Weights of a small GPT-style language model, trained from scratch on English Wikipedia: biases on query, key and value, 919M tokens.
MLP neurons of a small language model. Each row is named by its layer, matrix (gate and up: input weights; down: output weights) and neuron, and shows model dimensions 320-447. Each number is 500 + 50 x the weight over its row's rms, rounded and kept within 0 to 999. Numbers have three digits each. A neuron's up and down rows have the sign that makes its largest values positive.
Before each neuron's rows, "fires before" lists the tokens most often just after its 100 highest values on Wikipedia text that the model never trained on; "fires after" lists the tokens most often just before its 100 highest values on Wikipedia text that the model never trained on. A number after a token or word is its count.

fires before: "| " 53, "199" 9, "198" 7, "\n" 5, "- " 4
fires after: "|" 51, "\n" 22, "% " 4
L10.gate1020:502541393471457548513435531463505514483452500580562473448452578447415415514499542411465499470420519557550521524554495548498513506451415487531547481466517482417520601554545569557582512492549523532504450616516531496484408546512456515525530464534556458482451543575524486583550480529472457428408533358480457506465515474516557578467452562497480560568517613531477504444485500584446485531464
L10.up1020:589468522533398543481501434588505498424470372575418529491575585489535549538535536403529443528400610458408495494474451553528492579488471486459498449459624436479500477503516506535526596449452431475448483496563481553563459591596536439432498432409513444441498469534450571568618447467408525419512565580440516517453449504388546518489507487494499520472462633490510507561434506556592457512500
L10.down1020:469461390541476608539556436564522402502490525481634601510417452438428438459535586590436625447585580501494494474500585520533538579504514535507541492553527533481447487530555524575573484484567545500540492569558512566454487448462517463508505432589456412506513512557415500477510552461522516494496512569499519492458556525502519513502470512486433458539475519530528584512487552576522453458546

fires before: "| " 99
fires after: "|" 75
L10.gate299:520520421514448485437472539446452472468459572485529478557465473535564525484560624439499483447542472529510557557474612507462497466625462522472510506511506476460436477582462511556455454436539513535544471518516438574489462476457565473491533361414517467497489482576586543587476533550409514426493455496535540483574553477460434536456408527543539538554455479537549481491473451593459563475418
L10.up299:496430508571447532476489407549504565503567511443414395594503493498473506522427521520504569564447460488431478536506446405534540470483524527402535550546493545524510520479472529525497463529468490508517559566463520480599463551491544576439477524437494482482420554630431425435502473567442510447505424471471474467492476465411529491489379484474594467480459502479527475452466583556517471524470
L10.down299:604399598548570548481427372514492362496492347463460520629461383516415523522482505463454503558431535482483492491486510446466511488533492565537410487514470508476545466514471422510540477542469551461549455494528514501548551555452495589513532537423567505501468552550479526514473481536606522539452468506455632456461490565575528500485494519427511484609466452472577468609335565587560495466517

fires before: "| " 31, ". " 13, "–" 11, ": " 8, "(" 6
fires after: "| " 34, "200" 17, "201" 6, "." 6, "199" 5, "198" 5
L8.gate901:508522460380521548403464473577507502515560523613556493450527442493510402469526537591498535558447418534506546493438542423470446471577562558399450429516484442461459460525494547485511510485489539518600477546527518528550494496398491460560475510461479528462519535460456507519490465533456427544497535578590531517518559508601477513418461468533468428522480496534500536572505554475490527498460
L8.up901:522497473516488498520432521595516464489515482533483599443503452496537570477561461577463538476446531517464501529489608470465391467547573542477492408503492459462552479499499458518540523570467485547547515568543536477448464451540453487430460498482369462510470489518498463543594556441513548523515450441464446429542468543538486478497514457493500488435532483484450539562618408488498522475474
L8.down901:414633506494475495519498498477501384494599563556575478431504539467476482426542556525505534482377510524581454552570575473520419472442559510437497491512436546518436523548426554544451526553453462529563510621583562560509464494460515522570432464454486490429460413555451525452515389497470495457420550571582609512478489453477434527508401475571495519537488493521526490571526528492435435542479

fires before: "| " 33, "- " 26, "The " 4
fires after: "|" 33, "." 12, ")" 10, ";" 4
L8.gate104:440444531485455444495514486487581465501488573553467497467475441525502428429475402461507498438396415591470502546540460527491462549560462495533554446499596453481558513520563415541569450465510529481482626532468487469484449531495538510520569472619456541536443489543523461508442476547553479418477521471576529451539549581491510551515535593448531416491499406469483425488564463494443539512413
L8.up104:479443456534414491426449484436479499499424511497560485449503464550494524468519461459514570478449435513466507462538511593508492492539456454510595424494526548504573539543517432544483473436495490489516541476494497514554489535526519489425571575439599522552495524498433480526492461440484550483528483511552503490517460538512598418533533566507484533479476453513568443511428534495550535502533
L8.down104:481558529596486534549481426501446533587480527524563522470448609487484472515527486515508518464622506439464481504492490487451549545520533557509524533486469439551444478482398581456420461538531481507530519565517566542489509511440444496458476514419560526518589532491510503420569535581475477581501496464440470539554538561559573496472510466493494521495480481442528546535529485491519549504548

fires before: "6" 16, "7" 15, "5" 10, "6 " 9, "7 " 9, "8" 6
fires after: "\n" 49, "| " 21, "- " 8, ")" 6, "6 " 4
L10.gate1022:495424611506489574537426487486556497530447515462492468507459475540488511497474498426500464477599482576460453455506406534400488538460512545456523437445508453539515466477434642481577484523534426435442483500572477591573582538470474560575514400571487510420431559485466447556489444582518580479479560510541517544524510445524423464513539561449506477461528465503471514586505437478555441425481
L10.up1022:521483521505579550491571506453520415432596522572492390494494548473487527490536442450521521483472565568515609479497535458431357549556508467429459552528399506555521508498499539520539423458468560484535530519395538515576521428545545512472435430479474526494464433614510467511463540421556558555538534430510434486520557453504535514505559515499404440452515487415472508492459464474483551494530
L10.down1022:561564513515453626505499522525468440491503461577405534565503466446560453559512536540450580530533414487502612484566433492497516451565447451553447448506555509433552472406490503463482572463563562516529492506466588522458478482532571542509466392398534510473525488522534531489528517489415457506550398589516508522453537566567508587456584563502386510456505523399479442557526561431538505462576

fires before: "| " 85
fires after: "|" 89
L10.gate363:501528502572537550473466604480495468524513577461485491531518538497493494532550507565513544490533550498644438473436427527435566610438529570561458498525536521429578521537603492533524576544551484422464562608607527548517454487504527435505570559427450498505585581448435533522533511528506506488526486481510470620509466568476530451475450498578452518566586552571562415451477472470511501516518
L10.up363:516544356492539519568487441533644514523483611550519556493461517475555483531527489455509471426431488584537418504420464437446459494450433374508470612544513595479566530464473457561512517411535475450492538486486536452537563475532514452489488433452491528536540626450386396549447568493561457427540549475582480565514488586550464507477420519444445467517552456582530534496488542527526498433591
L10.down363:413428515497470485449547419388463518580414439439457466489486520519485455546409487439514537508478426432456484509468411498513581489436499398478491437524416444501531500493442470538526527533495517546555467503494504472470439460409493502491525493527620581545458473562553534517550568462455405507496583465433403465559519421439488473524464503472498513470426501585579473584442518561536431442433

fires before: "| " 42, "0 " 13, "1" 4, "5 " 4
fires after: "| " 42, "0 " 11, "1 " 8, "3 " 6, "2 " 5, "1" 5
L3.gate1006:458488467416454578571495481539491552546550594456449533450560450548488483461533516490470490567501592550506556494494517541475366467607450429628429461519498605537552535444487573491485551499575462522498469505451459461501457517541530456491447528499616487527479395550473446522495482482564551517457415516451450542465472529450522525424425501528455525609572534465506607494503540601490510609474
L3.up1006:417477410531433490446574481491557493444507523549524531446602512476507500498488476491561501512524503460570616541551540437436573478513552486512473453503432468468518473522544488457570477455450486500561528584469559497523446435468528525525556537451525444438434524468492490483566523561554485533499501572451410468419505449487475445511572472502437515497461435492562453515500537522613476506478
L3.down1006:516511487422415570498527460494551578568441488613466533447529497521489512454454449425543537516527515453527575574496465434488463439478549508514480604518542517523394470511543420480558612516469542500489535548501463438422474441506528509426445569469413395458416426488462481489474474509503527422498388596569414473537583464459509475525487573485487505571545562368516502534452524472598436535535

fires before: "| " 50, ". " 30, "4" 6, "8" 6, "5" 4
fires after: "|" 26, "\n" 25, "| " 23, "2" 9, "3" 5
L10.gate139:474441533470455532593485507515548487545515589443519417523454504433549504494486587515525538565491504493531459419491577479473498501528521559436440497445467518464461551515476548375493538554440560547508530558585549552550559510613401456518535584442463479472506576482493523508563420482530558423526546419576452513578589469498476512563537414452504480486418434457422579582567379474543510478509
L10.up139:463527477496588522553483427562422528489509549504380385548531464453554421497502551470476449444406498444478526499564466429566487547620495460429490573527547481603479444594393428471559486475475465514554494509524509600386505483476469480456399512478553420358517472449468519418520479506508568504442457496510474402499609470530473535570558513546447466502564543502465408519561406550497575520473
L10.down139:390459522477493629540535457466435500538502587532481454494518470389515472520552466412507486545450567513486410456578449424591520544513513548510518508498524472551469505515507509480591451422490559442550452503478501507641499536481512471506487507557377515453451522496480449554484549550475517454595482533536455557452559420452501461643488449467484540417407627434566532568529473410463471525423

fires before: "| " 31, "." 11, "; " 6, ", " 6, "," 5
fires after: "| " 43, "; " 11, "(" 7, "–" 6, "th " 5
L6.gate170:442448578490559474530499513590490489449538445475467445464571570449547556530589489599489544500442482446492441452443516470495523549487510477544448471537435501583404461509473532516621492463494535453526446478531513454650437466460452547498523396544473507485469495422476531519509455440414563445631459420432505469524548550518576606442556589402571644437493493489500506460446559499529428494567
L6.up170:560427557515562496555573531565510470539489338437450470471561589439449478498484433533504558529504491542540536472381469535466506499511573485614444508496470501460504517437391576507527502545459546478461477450521516469596425471437532455435442453560521496581529554495561533500473517494448565431565488464501568603419512522452444532461454516529492596492495486519522468509501484457433571474569
L6.down170:483433551503555483440474580462435439470560430531532468424605495521441468497448447516504445516523538576447463459444465531482426605585540492526532474563474436563473558561505480594483524476468643458544452518514494457661529390460497529487472443418473538560557503582469537497478492514489529442550570463476449597431593481433460454486489543479496549400452481511481458465479420472554498449519

fires before: "." 42, "| " 24, "than " 6, "|" 5
fires after: "| " 71, "(" 8
L3.gate227:486438480542578512513453558524449505363478618416516454506524505477524544563429531486512410528417519406543436503462475487572453472471487454508561468518460510564443421480508517509536570517607561477496501514448442571555477544497440505476511510561486418443484574408445466486497511529505484455485413419504485597506556483498433475526563456434491507575469475484546454501530406518556503452503
L3.up227:487514569518489563538459510562482482560577474485495435556498524505471518474477527417540609483508518559504505430549485442486560504443517527596499413564526450536448554512624452515500481501530528504480400470501531450562514498553502520492498442450544478507480561486524448528457542515495500532542535468461453499487545587537438526489540472549463482461595500471503568514461573460518552494512
L3.down227:412450563495510553562530491463586462476665505532529457537532513544424519460451463518472495468478479564546469575438522441442474533462476435606534575514469439485544418460545492494495519545555451554541416556489469390587529475482551420491482506540563536445509458548502459592609482552504566462481418583451516473469493530485495542518530495518488466487464441511473432413522540424519471490519

fires before: "| " 54, "|---|---|" 8, "|---|---|---|" 7, "|---|---|---|---|" 7, "\n" 6
fires after: "|" 60, "| " 13, "|---|---|" 5
L8.gate711:560494437516513564412499452496560521433604541472327504479437533530507503536492586468467497472535478537467535510435461422592464425533461531457551429533471497483527497513457472502487566534619513544564491590523593518472543556518590454452539555472483607474506546441534455560469435497452442475570448545523496578454462487476555536503546520460469461560422451605547504481439501520500537489540
L8.up711:558500545493566551601552468507533619568437510529417526603578547603484517532412511435500507540338416584531509536477481506599469534520521601514494515546604468517528484555429461502602451522571532496536425516435446523491470477550442435502485472488439484481494525471515514508487489517486546433595455476490426530470554540497463455528513492457508502540417607436431446488476470643533450478555
L8.down711:551550476545517563426534471546575578495418483491517529532492519593504599542436562488447579514453455533491508472489460463467506546400433479396479532498526398558461552510385389467518438556499555539472523486469492542466496498439502428524470489461514516526538508526523533454441590523553580453541482574548518428564567543546501420509499407458501459430454585458451473580413522564444411496537

fires before: ", " 59, ". " 8, "–" 7, "." 5, ")" 5
fires after: "202" 42, "201" 41, "200" 9
L4.gate109:487494450505530490538504509531567525510588536412481519455484429501434560550483584521484488493567511421532482565487463475465549521480541487486394487506486532457496442557518523363550601580523488391487534538565573543473565549521433531451556524439448499539558462494575485512476516592476468484554446355448517445438460586614582464456623483440587485540450600513523451388510490567478451485507
L4.up109:551428508521534521549519529483440563480564528460474553519493574510458514442480539470557524522466424467429539508588565562470519497531533659465487390515530437390517415466516508494499535510535482570485565463489537525522438530607502458375517502540421540450492427494560584577456358566536425457445501519487492439539506541567438481512499460527564618532493480513558609478564490475445562484469
L4.down109:539532469456522510468464448464459542465553480484503411612544506455421491503472500545503456453554553521502462517533493565420506546473451487452498367510491488431539478451464459528480500496529475549447482418409490512522495505470463474426610493605471558449555520539496527478504456395477397449456527526495603502558554537491552525419501418507412532586538451516484518478512489478420450489442

fires before: "| " 46, ". " 14, "–" 14, ": " 4, "; " 4
fires after: "| " 46, "201" 10, "199" 7, "202" 7, "200" 7, "\n" 5
L8.gate425:515432525485481516516435478530487500625487470531519506475519599487517582505442578521563476395519506564444511504479383443377473500578494548574487493471531350426492448509497446494542459534452497570517545604582577542447518524529413451468500512480561444559608509490472545492460555540492448403499557471559490617604550519586482525583502471476508562497532494507557494549407488480564486468483
L8.up425:486505550568482473483442490480423505421442393574479588421505504492487454509437552549467554550499434563380433492482424508534512636542491597482545481529505605470521565475481483404528465482546529575590583541457481586468492502427450423415527598390491452508474522530462465509534472491490439449491553420441482432634614515605585549569510424478526505490585516412575577513531501565479482485472
L8.down425:513574630552533498540476547450453501493504499569494504496492505510510541553477597444511429456588442526442441500516449596488517558485509523452472440478557543455530506522473422592509507565477554532544615403524553480487422475527410410554466525454474467487487492502469444455495521498580484404454553499553574488612467526545551470567526542511552469416600594545566544545492514433581491504448

fires before: "| " 100
fires after: "|" 87, "|---|---|---|---|---|" 7
L10.gate168:591550473536580487549435547466466510637491548433470439414554532498496515600474480514490429466518483583510616644406487468457516669481554514525531463460488558509523507498432538532440433423559519592500542561556532438552516488484499386498544472423469528436459627497558607540449482475532451494498494459551442555536472526468461505520411599568510513556612505474493486541462435519445464512486
L10.up168:522467563577474387513520614512489556496626535495467519511444543500520505487493576431431536547424422522428463512528460452524441543459464506499445532555490456594511512424455470541557437499450566508547490579547510446511495407586478422431527540439410481456455567529512545472560420448548464510545502417481512453478440492478498405534452567522504453427497457426463500510472584441449543403565
L10.down168:441500448551451560516538557492477543557555448569496503585519533451492484539554497436486459442551480509489464388490424459530549449531463456457438574453430427542531492491479503549409374517560523504483548455480510482606398456498552465459530555526496615491368729521561527497545534455461474497517496458460502505571513476402500488606439453527554512505539486466510470421469612482556497443476

fires before: "|" 59, "| " 39
fires after: "| " 92
L5.gate100:539544480434504432532442529501503456598530604501463576550467541552535596522564536536522402443412540457504568594391423538476573556587531460446499432448449614530470585447487499554544449473545545486560422483529503521489472514445464502425471354516534438408500516429570415586547503468381457419446444422576552439452545573427488491516558504443484541491482488481452517507511538575471480546510
L5.up100:528489536490514426497557483488536513488606541588509555505485470586475550524439470524510369490451504420495571390487453517488542485590516422608489495443546478539614598487500394453510475551567426586460484431626559451507436513434432443544450422536560524497467449436535438507477494477503443462496454521502502466558515545496534546518418519436452558504610561438485469437565499490507501494489
L5.down100:453491465458406480627463442455522515501611545406448503551492516548502478502513559607444479443487532460502491510520561453512522511572581457472418446470471509506553468472471447484532390467558495440549562464578480497474553539387493402529470307488514555537431497446545468458571459555455446438509476595561508408507499511449465505641486615462510590415542504480495444485575460479431521482496

fires before: "- " 27, "==" 11, "== " 9, "The " 7, "| " 4
fires after: "." 45, ")" 10, ";" 4
L8.gate613:570490463504516563567473507534487513528513566489586510558484456485489473425479480536492465496613437439547458526545503467455524524509566540522497544447490484515538491586520467625446442507478561516560520542527467494406496444560528460561475470367481467395495514482440449549425486468556626566536503477513470466514554537486566527544518520535521501500408484533526575437501444368485564517486
L8.up613:561524476465451436435512493487539458553466549531569587461570523546486504493468637492464511419572506522498491505526501509425529532562504468494651453577487555479449497490519440448559514630444500471444446455474535460492474520510556461502559469540478493593502495538582507495501424441555551529486555566627506459473492496559421486573516475587514522486472452496429490649488526433522492499511
L8.down613:524474485529460485503514571528481445515463430543495576358465519564426557496534522584514511527480475476559596473543487508372503535547449505492498454555523520554460506496556411467493611472500452472510508455565479520579394541421484498419505520568459491497513575514499563537621470528479468447437435595494504572458479560520423531534524459455459507482651525462536501561500528454568541445460

fires before: "| " 42, "|" 25, " " 11
fires after: "| " 60, " " 13, "No" 9
L4.gate776:574406433451516571496430526479467525413529586476509405518545441436537499521522506552500610395522527534510602509457435435387520509494501577568530522375479470551492496539650487546546517516526557518427546522488404509442530380503528562383510460465482483472519562523455439491534502570557540478513351418433509568460487466440504479471506478536498506544458468439505490530490413544524505426499
L4.up776:584458449499515563539523528464447490483495494369447480638546487422505459437484581558563451509465480458521503517511446484588499456440513488535539452408511476575494548569533514575557497474515541510587469468540458545399497449431591461547401534519472471484507459529473530536444478493525426478614426524398500560544507527524443532465487494476559535562559544469510523461520451619608593558519
L4.down776:459570479486525459485491528405474543540438504437483433552547484528526465471458463507460520473559430544468526592532517560499492540568462558442532485499365626519494594470505516559573492451430450511435527444555466557572503459493520461463470486498549417553466508508489399465486525492349433436480467542500458549576492510492512482535471463476560546611485485531465430469565397562445569442448

fires before: "| " 37, "; " 14, "/ " 4
fires after: "| " 37, "; " 13, "/ " 5, "s " 4
L8.gate569:444524461550386434463458639497515536516497459549467444504567438471433487612502518592482530611506466480515461550503489479489528438531374512511388436551519468513561533429520520563455497512610443397461441525559439498560455529566495466464464475550505438523475414545555480509502553510521454521468522475488528410519512485417497560494541528408485506458474495583439492498508493509531513458508
L8.up569:481481467550411452421486544481476470431532432500409510456435515518488495477533475539515449530571556512467442515519539400537515486497474516494414446504520535583487493523527447569534443571542522554511448399452431423509496546579458499501551572548493484517487503502519550499564444465562533526491502432551597494496570513524565527517663485469544536537471479466610475515411600511480594466608
L8.down569:480522440466461618568537469469563520478597538446545438439446539544471515476595435579541494535505537383522552487514587417459533456527509453494503617457433537505436530466504461550505519588574500466541491517495538458488447523510495509507443549482453505434521485613562454500471508492543514531537408528512526456544447445451490504535485484457421414559508342472517571419506469510460438427491

fires before: "| " 30, ". " 20, "|---|---|---|---|---|---|" 12, "|---|---|---|---|---|" 9, "|---|---|---|---|---|---|---|" 7
fires after: "|" 49, "| " 23, "\n" 13
L8.gate331:451386591591495505490512478554469504469435550494469501543493498499547486577541469628550487519513490537570441440495578430452496546427528477424470418521587508442488546515362507457460493510427545496576467593423497457420518576508422458520456611512474542396575509492449487566521507488528463505530494493462464495474431621512461465420531531428508474457522392379447539540477557532505561510508
L8.up331:472477505499512509545458502516464498541534440434545481531512487439484510584574524535492574508482578472461608523540461532472481526486525462410454485527495465485440436490492497503504423559551491486532522597566547477513455459468561432515482475534459557474560571433463569481499589413621412487444490481530430420405518608527463515474561395428500490464546511501439439528524504471531525536592
L8.down331:452449478426446467401446564405468517571517520425533502564434523536529383531599548478431568554480530567490458559502514483515525373495583494444481527497430510543443513496492501454436491456444435512489534519560547451488526467468540533467524553436595494375547552490434465455431505493548588522495598433490572525464534513461503550596530565430512489449561504428481486560593483561528512613466

fires before: "| " 61, "(" 15, "|" 4
fires after: "| " 48, "." 13, ") " 6, "F" 5
L6.gate350:430408477497515439505531490462441558482460586501450447611480510591527550439521505547527395532486499512563513439452474443493557481500473455493526490498577450497522490534536455488602441464570491467445550528422523495563546535434466512426460555494500512446472463467541528444552504598507557483490434528586526537445576475508485529436437439450512620488554445533410441466549413566456503554563
L6.up350:484462502526507600526578563473458584489453568552572458444531537538532417535558470492500488592525524526522481504561484507535390578425556452521471512603440438460518501451521508511514600445565461459477416481499480480513555444560599539518463564482472492519459438453483406421443437482521492560476581528498443554597513514420435427581472549405474465438541623405470469443526440497472499569557
L6.down350:519477442484505512517570533556435384537392522454529366567453455492472573517417519583530577523458553500458466405520536560452491588517546483401565495614510458515576514531481506553532531475586459509452458434493418478460516579497510524515526459478623527441505538488586426513508444480478567546496454543440488511593535421459487459487565439543527490530614527567468474569542535507499469561513

fires before: "| " 58
fires after: "| " 62, "==" 8
L5.gate728:522520476498565570486493556562551496514593499524459486550586528491486495482493567515490480460522507555478513437453422485475473454551540485546471526539553511492545457595583461540428507528492460453554522462483481485457513472499494543436594485435434525507565459523464546567571489460560493434462557575451515552458516512584477516418592558507449510538466523474361493511524481482468536489492
L5.up728:521444378536446473426549492518618443475540550457636507469550546498526500548455507519569421499528484510484527612564529538472544545501461425442422502536478493564464490483478499478480426454515487404527486461406417478531415508513479528467537510582496547457478463441511530506490461413447517474596524475523429454537476479484486487567509506555490495553494552444392492562535474492527560567466
L5.down728:522518483531482501422486527605622523530498510583499494507553450492517465518497533607484489507416459565398508572523460549391485533447505455430543546504440568602485490521531472544458469443537459589591445505501390496534518491509392463458453601525432505456452516527423549522485467482496492459453501468538462433654481400497483548537593538535545531515506508426516463511553530513469468546554

fires before: "| " 50, "." 20, "|" 8, "'" 6
fires after: "| " 71, "(" 10
L4.gate65:512540532505554499589508562616520490443500353469433494544567518458493556572488475542411452522533537532444597511471459521522482511561449504519563550504568526467485509442488483435504499431496545451439499493479429566514429519388561508497456411440528413454557493438619579474467535578422561396498527522477544471449511546447491540482499499502510549479544546422553480511460393515534571509561
L4.up65:509479503534472445509419553509545451546479382506511591484561452476437506480441533436499478479476552461403593486579483562544526513561474450526653468508422486548470619506482496513502470522465498546483540461431490535576504606464465497532497441501557498480469458516433457497531485449518514385551455426413491456510440551481526502495605475476473508523396475440532529521502466503466504483384
L4.down65:504502535526640495505489555501589490592508490451520583442459522521509481354446496555464392536566546482430484597540447494483494652570560478613648493531452507570488513455497436571538451471534536492400476375518437532586489567560505457471479516374512492542482483459544426478526476558486435448460548553468565487538407434489439513388514420465521492527476486445525555467495430461473430542440

fires before: "| " 57, "|" 11, "===" 4
fires after: "| " 47, "==" 36, "===" 9
L6.gate416:445480517505531482496459537461524500460335579476558487453538590509451551495520476388471533516439442542479511502499477424453450531549516456518498457561484435557481531522578470432564432568442511591466577445426457515470509545511468539490460582438462507567523492447468528510459421530460508568507511492479447547566548509591427503448524421478555433454464473452432534431440445576476468541553
L6.up416:431453511567509534519489524607493593557416488546489468501439477449592578445489582511580579527554568543541452479574447496567538482478495485564498572572548472562481556500605531426541527435541495534504478529471486483394534512479516482454588449528505544445488601507433471494487581534446505583531475570453532435608547549509466530375562587536517453528532460495479504599496522480456462440529
L6.down416:449480476515478567485442565552544546500476612462545439547452425536577498505477523577515513436500534520521593537514493475581498531469565425479531420604447397471507517503515469442583416479526530515472563538573526467470511499511498519502495469479541501401501481540517471452453492528397488471532435473417433525462490441527471519483564485480434491502551508407514488510478568620560499497470

fires before: ". " 27, "|" 12, "|---|---|" 5, "|---|---|---|" 5, "|---|---|---|---|---|" 4
fires after: "| " 31, "|" 19, ": " 4
L5.gate638:577447462493492655491560435535575463499506591517467530455464503554453502504470460530498496574583468489533473502444518573508492545516522549477468552465578496415486443539554519464514463561609522378488468414578551449530426504594469476463581535495495556419464480482525500515561515561553551503502492462490567507552561607481443462411555440488526544592385422453487479553440500518586519522477
L5.up638:566496443597513542433435446476524548445548442562511428551481505449458579478465501422554457566439499460475486532568376453446573496516455440456550600561446577503540536431443500506497518546457509520492523403507530513471550584528583444524507565503524497514505510508477526516523548435522470481496495481469586492538530478503481489504481466480532636567554419518424556472562528521546488456468
L5.down638:437481480527534563512493451402419598541564509531495519525552411559569489537572487472586510462517524570497569496459462551445524529464485528482468588544447498523536446503475460562504470502599496450533450455441512554427599399539581475583493497495490568498456506521430453444450528444453511519541541511489536481580462470456516484575456542458466574514518496533501549515510497496472494496497

fires before: "| " 31, ") " 20, "% " 19
fires after: "." 58, "| " 21
L6.gate420:430497547525554422501518559514388544517552422464465604500499506550589543485455459525468540503433551479482508593467468432538544530477503523536431494405562490596516444461545574463573488526611528563469544567460539486536500564475518584518468504552465434524449574564457457531531477388439631490414541527505633531513585472544513494465542511460544571446578496541480453476489585622504500622562
L6.up420:525468529470553523503497536545442541496475501588556492450498546467430483497485552498493522531489514482554422483491619542487491460550465595474541360473483469498549503499551461574483436371456519425498556472481480521507569487569514527453532489452439499532558541440447492592442478460563433553548509522469492448537499526519455493543456470546598613478411538527512496521422496531477439559560
L6.down420:520417524494471470533489533492462489523441417548478506536481497492522544473525391615486515474502509491545464457559605446492523453484569447572462515526480575576587491569581525569508535493516475463487561449493498544501362421549510478541466474444524476531538430509518476480421450501570502502510568526508426552543448557529502494563531495486488522410521422518419465515522517546417500680498

fires before: "0 " 14, "8 " 9, "2 " 9, "7 " 9, "6 " 8, "1 " 7
fires after: "| " 29, "the " 19, "\n\n" 8, "(" 8, "a " 5
L8.gate300:360374575566515514541505451442516517518535529517466457482578579538479506406507552396517465461452442520497515503533470458518649516511539535376539443532460565574496569542462577423555501480555587494424436539545491479545471513514413583506560551547471517470507514534430478410517562502539556584485511478472470557430422503539504470527639631484537423405436457624478555568583385531541491522489
L8.up300:393511552445547477477568559411515429437516533504617514506494504456497542471388517402546530552533472474503463520453435540492516538528535504403531533486517444552399501519487516543475437455548451503338431484426530475540503538514488438566506533452533526423570507413506549495546442475507550583370494545465485511509542479534478446473572543436486430450416605505458521451585506554563505585427
L8.down300:484525546468554489474504509515491405520611512567584490442487530505481479433461464465433483578473456490446563469569511467581554479469543471530583469499525440551444488457505473623455491523545431501494396479525514464510470450526601391503508555547530397428556485507437518472442439464407513493498504542515503490446485424480462534494524489405493434481413477611446529482573431502469414513528

fires before: "| " 49, "% " 6, "|" 6, "(" 5
fires after: "." 52, "–" 16
L4.gate177:477548445520441524489518511415393538426580499544578491526552443557536542571517411480486434543414515482464475544490521549519507519402443496412454445606527440433473400496535450496547531496402573457535443474445398480471509443440486573389511517465456484426474489499502503443486512527423541505507521452491519502508511578469518440402592520450458526605486519469498496424569478546540526451383
L4.up177:506488432547426482497540565477524483554448453511482521406444551493508475481436494540489585529515535492481563490507554420475434545388480469461411504488435410466493548556508540524547534438430520480387499420501537356383477450594474529574458463501497516510487467477439416513483480576454488487492460507495458437471548470442573506531504509554538572521558497516482491584493403544426471494537
L4.down177:564531398472424411456539482535520542476495566500582536506514498445434564580567477473526423550455613526487452484460473525525499516459461475489572480575527446442559436505483518444442569520397586482573361565363443492451519524549477511475551411491494499492465500571487504374546467501563449480506477488489503482526412497463487438514560526475483551553491572594504388411511574457422489505508

fires before: "| " 48, "The " 9, "==" 5, "In " 5
fires after: "|" 50, "." 16
L4.gate490:450512451440523374537528526517470532550469521496488510541473485531597572481576540493584525469445432531464505476470527509478422555545438502481491489510494466574540510451477514502566386539526478573572490639554439453490506457488486506467449473481492559443422519532510452483438403542476445506510452440584469476491520572478521433537492499486501480585503573494527479553491503480535549457517
L4.up490:517490513462541445542539570463535537488459556524493608478594450609516459456521457456533430465515396573434494402440483555460459550431455426509473470507506466536458475488517496501571432545580510476510525479616450426576501496575529490536535508508506455473403526438477531498428483531444570482514485426632494514493520507475478530576525511479437579491501481521510525451562560509529450527557
L4.down490:557484445529449515514550627508527528480478482497475458481566455560525513459499484403526448431459387532447518508415534479538553557505510519538423465509485528491452513491535488504491462508482474488453494523536462435596424521489418436536482493417555546514392523577436459495464433513521489406459367431597449475503542562452438497587536535464492503537458469468570416582511489407473481508522

fires before: "| " 48, "|---|---|---|---|---|---|" 11, "|---|---|---|---|---|" 6, "|---|---|---|---|---|---|---|" 4
fires after: "|" 63, "," 18
L5.gate558:451481491535460582522558454466595511463512506438442518447525454566457606549486495569437523575451497611490478545463515497525517619533493540481501573452483525506490514564540477502509426420481545428560533559572575447531537523527527460434512482439510460458500522456377500472551489510497546465553429468495442486474566574468412405483484556463612483423520514529577575533515552619491475541415
L5.up558:539566431508491481502565432429500537579400520477562548549493522540497497521451510505592478493483584492582424418435561496548488524530490458460586535545486493534475519522522425562459526476575449527500480469507457587510447521572469469484467642499477542502506478517461416423507518429608544559535482563534567488500494443519421416555474525497576465539512513488509457519470466468490467501525
L5.down558:470511504611633578532538538417508510458563456420528485460478521533458540536444542483567538558438555540527515491422443417533451537422559515511451498525491524562436587541428496513498459425558517563547438503556561513524531461514495406436507532504529539509511526410458548448436531515432505519457490515493442514471498575483534414493445514516474538479442578478509543426489488455459407461493